Part of a small language model's weights: 4 heads of 64 (1 for keys and values), RMSNorm before each block.
MLP neurons of a small language model. Each row is named by its layer, matrix (gate and up: input weights) and neuron, and shows model dimensions 48-175. Each number is 128 + 32 x the weight over its row's rms, rounded and kept within 0 to 255. Numbers have three digits each. A neuron's up and down rows have the sign that makes its largest values positive.
After each neuron's rows, "fires after" lists the tokens most often just before its 100 highest values on Wikipedia text that the model never trained on.

L4.gate282:107132138105145148095163126152165089146155099089133087109133130148145143089100123138141106087130100123108099102169084123154111074105170207130121147191158169109149116087113136113177080126144127118153099112179192126097129138122093101128092078166144152169158060080132146140127109149155146191163099151149106102120158184085115101085145154136151052124097113077118202163138104116193154171148
L4.up282:184057120095100097090237104136100137129135093192150139151114115103111153119148153149116088162164116105081163118089158210079077109161104111161173128120157104108172120105142099100138087150106101169088137072163090083145097090073131154102139142136130150209127130119134135119150088152129043168159162180156163148161133105098141110122174134144162135156147151085139098172124085108125170160147
fires after: " He", " bro", " inst", " he", " A", "ru"

L4.gate39:149098166074129156128113116102108168152151094079084100118122141134121102172127149158150165118122135137119169123183087125125099059156139160136102092120116082184153100118116136137116105154099117097136165143157129175141154077109059147118131159184172174179103124144170158107177143064102202148117118120174122136078139114097113121137134132102167142113122112140122127138154189131112079113174
L4.up39:104143121198183112130159130187091152160130059143097102133187135091109128093146158093071051182129114145201084105128108132128094143168119111190145122148085147060084146144089066129126062121184124118093166114089129187179094198096114110146134123123104205188108146133111124118139139112103136179064137154143121192164154097073129119141109109093134186111090139150124125068148116127107107111153
fires after: " w", " D", " he", " con", " W", " He"

L2.gate501:173114125108092180135041131137161150153096174110141135176126124137104098080113079139170112140181125114048064101095186159105122090186129114145115084169102111157096172130100146091110111149111115115139144144123130110147148145130084149136168145178142100200168167138128119088014141117146136153129172150174037128109129095114094129123166136139156128107176078123078180138113155080125119189133
L2.up501:151137123151088084159115108146175073097075174127104123131107153099095108091089099153131108156084218108143122128083190146122173081156155180102184088133135165127089178106069139140179095200129140119142134146114104161147101106087121167110116161198139178107088115140132150148094132135128164129192174172130108127122165117114094110126161148065156121167157098155134152139151096128120109158142
fires after: "|", " In", ",", "-", "In", " in"

L4.gate169:156176115127122142156043139153161097112116138130163117150101171136121120133119138070108191149133140115125133174145175094164090125178187145147129128089120139088141110155125098127139097175113100119184128119157014091113112145083131160170093167163158183127157074090104083149134122120065150091093150111207151119126116131125150089163100123170145153148180082182094115089091085129117109082134
L4.up169:148104090154199103161119131143117081106132130124108105205153164098141127149156110078085073128153021108165073095144109068116114164108176147129090100114114131150134150097111067125165107169088088153177155131117072136141154063092099181112099134145186126138157157127098140170115113147079130189098093124149153161120152121126137167084112146113170108136152068156117126081138088176126166161200
fires after: " M", "n", " T", "ag", " K"

L2.gate28:116116146150109071159052129132113125127168122193147164120124080127164128106147103134061080118121107102148118146101137172084195049112164144128073083148173136139116140138094139105111067171127118122168150126127089116082145134112164133181132148110063173179093043060153126104087131131105086066070122070165124101136168104138192064121226162130163142136111155156124147163121073163114086101166
L2.up28:095113152113083123234135125185109170169124129093114125150138088138182090151159060143092101176109111125172141134124074087119135095136148187096080130135110060144078137145117178152090084197112170137171115144131087165111143070125141101134141127121057181197123084109104097157133131168073139106057139075159126095097094124141109028094154179096147159148079108141170156140110135140202161102166
fires after: " H", " T", " K", " A", " O", " W"

L2.gate466:176100098077080158068105141119129060142170121148106157166136160142083146127142130093191143121152130157138143145103150127154080126105133101122135155119133121162121096043185145154100124153137127129186143104128117078166114140162125177095149112131153152170164184179176102169106153120149097154090138109158115200113131139128135150110187125126127148189141152096110093160094136120121091206136
L2.up466:111070110108118162181124180142053127148174173104158159189070101168114112090105128044116142084148145129160194136142085140085035139116059103169151167087136126176114149134142090186108165145161120094188112063131105093143157088107102143128165171135146088151135106127181160124110133118103178105078190140158081173095128122140149137118138147119152153166144133125193171129097131116135101147130
fires after: " S", " the", "s", " s", "S", " comp"

L2.gate7:112185162086104173093108123164076112083212158155156140132167107153155105129068096097194153064205156130184134062166118102099104157089085117105087122126091120160153080102140087127158064163153136143115168136110167098185181148155135079135120128149169142132117116121083139131131116174188152118101191116149087062118141131100142134098149114082105103176176141170125105127167136034132119113168
L2.up7:137128132066083169116131138158154131144145103159151113156154108110127094148136103102124167109162142137166167150126165100094124118119130099122108141126128082152196121161149158180062141159200121120146178144107115087110116134163115098143140148122111134095164167074140119095114115147116081177147173169114168117093120102066102172139142088137118206131114094063178088148147121116141114137148
fires after: " S", " tra", " W", " s", " St", "as"

L4.gate177:178129121123166179127072072145126094146116116100153107089144128123099091140162121129152110143109125088141052133131188097176136128124188099173126146143124064189175150126137123097106109164136134134157169057151164078079069122142103103160139111111101178124153129143161085119151112146112100137126125137161104118122179153112122178137137049129120151124117160145165145143120074180069052128200
L4.up177:106132104145124183148186088161091080145119140139084120113109122094191118129089146130124145088130138104158142138173097160122120086142198060124129136078137134070083200075178149129155124130141124157139144116143094164133122105125194172025087117117121116142118116105077123137203081111133120153087083183145085152130104135116191136110100150139082134161145140113125112094161058115140078109133
fires after: " a", " s", " S", " He", " d", " c"

L2.gate275:126139159171119166141105116084150159069132100132100115138060083120169146112093148155144112142145084100052103106152125129054131130124113090111132082167128075149099104125087145093140181084132141160155054149098182097138143130133115121132095135111101141132117128111081089079091101114142122082106175183133152193158135145099139124161103126117096137134119123174151138131152129159145172169140
L2.up275:095161103103128060110104178100142138114179146146091088168149135143145115099086086160170113134163159127116061117119125100070152088128136113142146163090097128170137077096163183137190180120121121161124141142144129086057129121129031128130108103145174136128123058126068085109124137116193087109147159167138131120111134139112162157167124178127139166129110089117086120139132139141098135155158
fires after: "L", " L", "-", " |", "|", " in"

L2.gate112:157138145096130222170100130099100084097179103160124137130115120104123163091103195122112075155097113195111128173165108175140116111103156126142125088091097057154109153182148106078188144194114141137129113075145152158106146125153176159104208124112122160159129094100118162153100186148153178146115173128151119166130149073152119132157153165124105199165087126158105143120111159125166111159189
L2.up112:161116174081143142137117119131171078081113162113147115166079122144122140100124128127079102122180141190154112120158176154113122133172123147110130135073151104173087135135121135107122137205096168121135047112158166125176157147154095128138190126079100180172164051137127068122139193136172125091184165119135166107152153081132112152175114150133126129150172075159062142142148172114141128186168
fires after: " L", "L", " S", " l", "os"